Weights of a small transformer language model.
Architecture: LayerNorm before each block, learned and rotary positions, tied embeddings.
MLP neurons of a small language model. Each row is named by its layer, matrix (gate and up: input weights; down: output weights) and neuron, and shows model dimensions 80-175. Each number is 500 + 40 x the weight over its row's rms, rounded and kept within 0 to 999. Numbers have three digits each. A neuron's up and down rows have the sign that makes its largest values positive.
Before each neuron's rows, "fires in" lists the words (lower case) most often at its 100 highest values on Wikipedia text that the model never trained on.

fires in: "a"
L2.gate624:514556525484482520501528536507516443463557546547442475428521414496481579523471439475475546521561477487486528482491562480477483469496623493501497470427556537474493479435490527431519537454404514440520503495487524398468504570458617501420513478504501484494566492469473532529418455482541499497
L2.up624:545557568453488542422516488478526541513524499486447486473441522538506509538560479483500499517571514403454500466474520549516486491461561468447524473495558514547455529439472426457513533441495519477538458430521506427481477520432600488542496489467530443483497460468533494506406432491538533465
L2.down624:536486542470461535499492480519500474494436519502436511503452502516535506496552536516481452521534498452444494452502554494439429541452553525527497489455578498521481459476500545439507508518551528515428492427429492424486505509412526509525497533501432511466520509604507528523517533492557577485

fires in: "one", "this", "each"
L3.gate58:592523529490513527476461520492499484454483440495516492437457552460537458523591495471469527507521528506552433522444532588428482537558530504582520582526415529525454454493537522516444511449527428528501563450469560502452548493460529505481466534509511494483537531455550499564520512473492464562
L3.up58:544469501528526550531456498577484490471443418527551537589527478488501514483556473478544487488446496514497440468508567485430508487458470529516596553435484548524508547523551445515518451461485514521473577505517452395522564528490435480522522413515484466539545481431517498573497527515506586559
L3.down58:565496477548479476451454503599556460437496442499478469583509515478565486544549441478556452470478517494470490448549525518458487506508515475551551545513443550486476524502571507467497567518482488539464510433434452469491533461479525516524464438449546460507531542528531414602503538555541537542

fires in: "a", "an", "is", "it", "the", "lies"
L2.gate165:541588486450491474459496560543498509502444530467539512494507488495504471478488547438544379510504449479509479489480502534542442555554492484537480485469488487478513482485507416464515552549535487498498491417492467442491536545399482451480538485516611508452454503494595451530513492540517497531
L2.up165:428465515476439479592424552499492496505497530515514495487519469464506570510483491469431587514507458472455504569498574444487512411520478511550523528555583520453491450490499580481495467459443539571514464519535606528480454518488430457459511552482542546557430495473445467529460464540489530435
L2.down165:478460509420495562464519468576520520496549507458498432552569521503495554549490454499482550565403480498411479443453501501463575529563494497479533475438424477543476550499540539552412529520517511512512514583547495439480489462507536471505547506477436536542440464466530505542505519530475469569

fires in: "the", "is", "based", "currently", "has"
L3.gate299:461495601458496514495553467561502499516458529482518529442438499419553509496470470470482468492493463513497452502475472517471601440545531496554527490480501526482523481560516407540433584494589532487509550455514462491521624490561476546611494480510459501535525498529522534491520566489476505525
L3.up299:534560569438481513540499557564483489527529492420488563510511518482534471502497585441502495577551483440498413519496469506488560497451443530507525508471453490480527443498463480551551469438563489470449447469527501503545526492472527552473516462511430612510506488520561531464547433494485487449
L3.down299:551493505471528571523478515482523532477548511478533504487564497532465461451474615477457524464512508500465500517454482481475415529439500452502472487558531536538495496495475474461446497429488544536483431449499511472494572534498491506494562506496580539530515489442534487515510473526497480463

fires in: "the", "ft", "silver", "grand", "uprising", "hot"
L3.gate636:464424506468491507483442440484525473449519527549511457542463399512488416455536508488543478523505515468577530507434514450450533445548524513462518529516520501506542483433554522511515601489489502466550507521540499523490459586570556426517547451513508516438530415429417489471523529542504461482
L3.up636:456491540479538572492467482505497548449502547551443491486515466548457450373523487549486521515458434524559496540511527530510507498547484593478471510475523525495466541519461454560437530533524496455478524513481479555502440540599549451492408535434581488446564528558479456473541521473491477498
L3.down636:474470508462641574465464445522444491466482555505514521482454517461545511436574501507512479474487439516458463495471473546630544482544488545476489439466481517490437461496570471458395473552516429461512513504539486516489470484530489499540482485489559468430491514571524504466499568467501490561

fires in: "are", "died", "were", "been"
L3.gate69:489467505441465500417488531468541550557505470478522462578530452515433494490486503571499485548506501488618531483551476461456435513480482545555511471460517496402441490456505518510557485490408424520478518519545545556516491489448555573457484456550482445478478498474477494471499513555498461513
L3.up69:458530534429517557419503517516467553466506530471538488521514493452475524469462581551496526532521496580516542472629501515447488464411465566478484502504479536506482430501431571498523470476486527548514484469491456514498467436483561491468573468518471527518442467483511428505519478491557467538
L3.down69:506518456429481472500521494469496517490492510454536472501498492481441439456490518579446500561502526499431638520511518554484501493537522464564485522441474462457560479534411532511500486514591534513444544549493512397499512544516550582470527455478501496560489488599507494532506477497481513477

fires in: "and", "each", "carbon", "body", "away"
L3.gate54:558480487516475484452468456459552492508505521526541526495521519518531485474556558569542516484470540580474476528494433550558477511417480510434435523493572467450553468499489535529506565436509539479477491422499492504493507439494490414515566492484569451529515541508558477397519470463499443461
L3.up54:539529574532476550520489452520541489452506513453472496442479411448510531546495446436505614510509429503536535524462491560512555547540526496491510466579467513498439501506503498422480530511538536506495542441575497432518543487513549561473502545527523567555503458549551533515508498555502472574
L3.down54:467415516452427493478466473512504520543561551456521556496465489463493525504488515578510443469505510555495441442550488491463417531529539432479511390505556503473469485534376453544608539511546500485510470494454474515509495512480495489550495467494505475465497541539510525542537432506525488449

fires in: "the", "a", "with"
L2.gate290:482515519435432453478445562514556492427520470458465573453503501459396520478545559518511505480458523539453434571480408455455537463548451501554479509469520514472525500466520498536477559479567485553546472462543447479520509508496551484500398530414491451554528492497561485498488530441440532535
L2.up290:449540516481504519464549503528516453557425558460478441475498444496475520531461573433553490534463491523463463494510510532455485522555533505474508549612464461491497476466473520480470549474503529514527457507488542484497564505451531432572431531507464505483474422610520495585578447516475390491
L2.down290:466474495493540510535529458555524452463461516502455443504470487485575500488530500502475471579458510544482550464480473473444528506491375453558535538523469576463501505480498548489458533473495509494537449547535506500512596569476477499518510478505516538467487494613506499525566451531428412491

fires in: "a", "the"
L3.gate429:478497515491471487458493521463536477422507514481482475462511477469453565516525519497546505438537425466489533511430551494499528485473409499490489586502511484433519473559542534585470617561472526516465526405516452488519466600507480457537475491450557467468471446551515478457443523473552529529
L3.up429:522467494479452532449496504481544472511473553492432471461483468503476513442527537518502485559485483449554530425449507534524449516530482504456477529550479501499524468528519449560460592574439491536504514434499539476545456558528553458478501472488553466500452513546440536479389485451549531539
L3.down429:507509474531445504502518551481492461483485525565495551530483469528481469437486520470496439516553498510518468453451510479439494544396595483474497530517493498525508479530472513536456505542515440587509419496457463393517470486513513455445501566552495484522516560692459514498472473531490455476

fires in: "he", "this", "she"
L2.gate221:492495443517482528489531463468393497475407470529504486531454534450480502595574514481502513462531530487579448506472521458470572462491499460544486544483519473451492541440476484533441556479495449498462564494522543480536527441516489469430506548519529494436518463513499495543588510523419461530
L2.up221:533492448419477455501433469532451433499446428489438515530510477426549484442459577536475493524464437536603402505428511488542501500499537486485472527546515399567539482510517462535501504507534458492535504494490535466542513495496498495535501472529449557505580514506531513501478440492469447483
L2.down221:583490453554559521427455481492486485539426477436468513464432470500551483430478553571545528580544470473476525473450468438499443524580573549462456454469437425552520563489518507415558485455514517446520505505530577497466551490479469468526501459531457541506556541546462480471488493464503499457

fires in: "were", "are", "band", "of", "these"
L3.gate502:509399417509501496485574556438508551535473525494449472524543498501480498397537473548522436471551521514450562485441426486473475468454455480532477516467539508443442521430468545542557469524517560512524469504527564467548527385559539521550517503532476512484483515543479531523537589571495500538
L3.up502:417509439480513461491518481465455531538521500516471566473537474473483511468526519588541501532537469466477455491461448554438486491452496582534504404519535508496469503526505520540475544453502498547536477504569488469536535559393567490474517491539495541459422508460442565477484476552518507524
L3.down502:398540489464509524524506512509521492458490418488556477507485463412503489521440497498504520553530435539457474515489445396517516502457512510505488505502483473509503458544484534501468570483455497399460497563519475501556495456504482543515547507506518494600486535638484524479484545504530493487

fires in: "a", "was", "mi", "an", "the"
L2.gate604:499515545442502512452555466473504409487455439430509493419470504500496532488501525535484524532465505498473508465545538463444452512514493454502459445495511457415511580489503494554445501485619509547525524474482500562559459550448511518550475515479534500458488556552523468440482487569512476478
L2.up604:494499492508452549509544547455526483459508566495458473422564536487445476479468518517550495550522495468455463502524586502554506402487480497537491471461472516424512440462556492523407536538526534472475539490581518466517543512494478582490577596497451479488468532518483523511440516507513450459
L2.down604:471485460506534566479487486499472494439511529552465573508492525541535496502477433520506551498517518434478585455450485489525460440464497490587467476444518470520468502487564535524463446548530473540464516499491457447501583423461509562514477541434493525521580523473445494546459553518490516480

fires in: "the", "his", "this", "last", "second", "next"
L8.gate516:529476486515494434450482514444520492506487472456524438559516533512507450515546553533510499508495541486508507493552439532434569450556522585500533477473508466421526467507459489513510550528573470553556566529479519514513451463465510503489474548499467491517579477470536550508498420508454549480
L8.up516:458485438543484496473499519511490546598473476505497504481517481528504475508575545490499464562466441474527532421499531621482463491519531503531443485519535472526527521479517452523489454476513474537608556510536479472477502540558470500531493467510493522500507465440477543500583450565520458434
L8.down516:582508563428499524501466487485469558513485438586565516479485513556492542494515410492507535511520460565409505461486500454492515511502478485478513530525494530509494454539515509526569519503511492492514514514503494415561532472540518527453470465555485467491544575543559505529541540477524484489

fires in: "also", "he", "professional", "previously"
L2.gate610:544473479492534495607473464530459534554529529505553545527450475553538441499450525517507490422508469505529509511458510496431506513481463504494452444477538498495451439485525493472387531495434521520506542442448490453559531556463532494458562465483458515540507390535467562538549487492505495501
L2.up610:511501444512523481524493452478491559525462387506574542495450532518517506501479495505503483521532449436445423536471521514540505587505536454395447475516537446467521520476473544469526469500494509496525528479476513499552479513422520439565451448475473484587535482506523548542601457446470537509
L2.down610:527506472490508496487529438525492584472516481464518464486518514523500489470480404517457512502473478414490564501466393445461482498526482525479506522516541529489540455564470578545413476554520507486534486552496559469505546504558521429519533460444585464545451471600566448461513508515480558479

fires in: "is", "has"
L3.gate462:527502516430490511542463500528429511460513583566442577436492463500509487529479478544547415516497563496508474443519496451506550442618546500423487534549536479557541457497519433541535478470531507459521486517509518494512510480444528422534481565489500543449470481469556519443535473466456498525
L3.up462:538462507529465521476480557521501524535520528479453443516476457545480481551449510503594447527538487471521481483529526492517516457566553530563537490497599489458588472547470412502544493501517501447551453510502568523534528457522493477550545555501516542547491556468536566412489472452490435452
L3.down462:574467443491518489535520576594475565480496546481450403453496466599555548510537558520477478515442510497545496509477578501497513562341547519579416470527507481521520473518541487528508520521538527457563510568475556462517458505457478471490564477529542518506447487546475480498478487539462455505

fires in: "a", "the", "their", "its"
L5.gate65:563506451518517483469494545521438494557457488483417513517440448520469479556504568455441464472555471497529467518402515487517541551489486476434479525529578559479490414484540460505482540474529537530479565480488540496552607548479505551598488453472522463453553527437483521506451461483519500515
L5.up65:548405436480498500509581447491450438526511534471479516523440477498471474508466510523530453521560535448567518462521397476507539500481519466510469502576505523482428448466470441573461561441529517594521488484511517476487606540503501473465476580488552469477531491482507472504411499511515489575
L5.down65:541474513516510509475469525468482536440529530526472515520513472506517558485436502480520485470484509515524515436506533473417515537463498538482528507484531488437444464449523488503475526548545515506478563511472524419476508498454578511519529522531492413497475474639481568408491516482528529533

fires in: "the", "a"
L2.gate316:514595505537556575479529480492542492477547485422539438417492500468495490575594535426472494533540468510480515537534533542495445510493561483489495551445484494492538510518419442463475599512505463514463429571532447484462511500475516528530525597494513451544481436464486451515525499557431478547
L2.up316:496460554535521563493478519547536487467539476475446529452537421480516517523546457450541554515490510448521479550531518455473429561518498485542451466583467531459487547470525468488477501481509492529529450530482444474466511456450493469480493470553483582490484573476443411511591506469560487465
L2.down316:495469514524546445494464416617458488478506463549499578501460549458473503492527411506565525493440545439444474563544517391506475480538461447503475463523523495524515470426500435473475495472530493507468545490507496532474511491538479582495452516552512513531447470553520430518498497490433530444

fires in: "in", "addition", "on", "by"
L9.gate421:494475514478472454468444463483517558555477553510494515483516428560511544569431432416455562509538506532480499488498572369478470460476438497486508538427490533480541443549530491493497511483478464555500516498420525532506524470428558504492447496405421534509492497523486541518495440465554567512
L9.up421:522480476502532425542437552527533488524509488493470493536477422528489475484485501542517487514521489533503476444454505437445450458527505553471476497584479510483534506483461444422518631496500426499460485580554511433436421496522446565525519526444498512542440464569492469566550451431490528427
L9.down421:496473478530470543564504502438517521494482483516537550555509476462526478521500422450541471480444510453480517519512455484515499481478488468471547516544396512552452513463497436500455570551446546515591525447424407522460557484460477481503505542410462499431485514522542443518557466551487476535

fires in: "a", "located", "based", "is", "its", "an"
L2.gate195:476464496451502441412458487480547486503591478541566509533549548501527534550527501505455522503460463520469400549477500556573534516469524444519529536498524477416540496507562558465452519505550486519404481464521564532523516533524488460482530458441483477477485514473488457551453448518509560550
L2.up195:496542453517556588466584550464448461487469479525472470498542452508480442503502459559504444525532446448497462522487583490567492509525466439564375425513453445435506497521503477497445512512498522497562481548568517478512471528482577437500541493498558544464466495546471526504558505573458482477
L2.down195:538543456482433520468488479515476489466447446481498489473571468489496502422582524513542484556513570512461460487496562534438492440444510455547482445494491491446481495453559506521477518512488508464584520500543443390538451454483514446481470436508524506506475577513521453540514492585478466503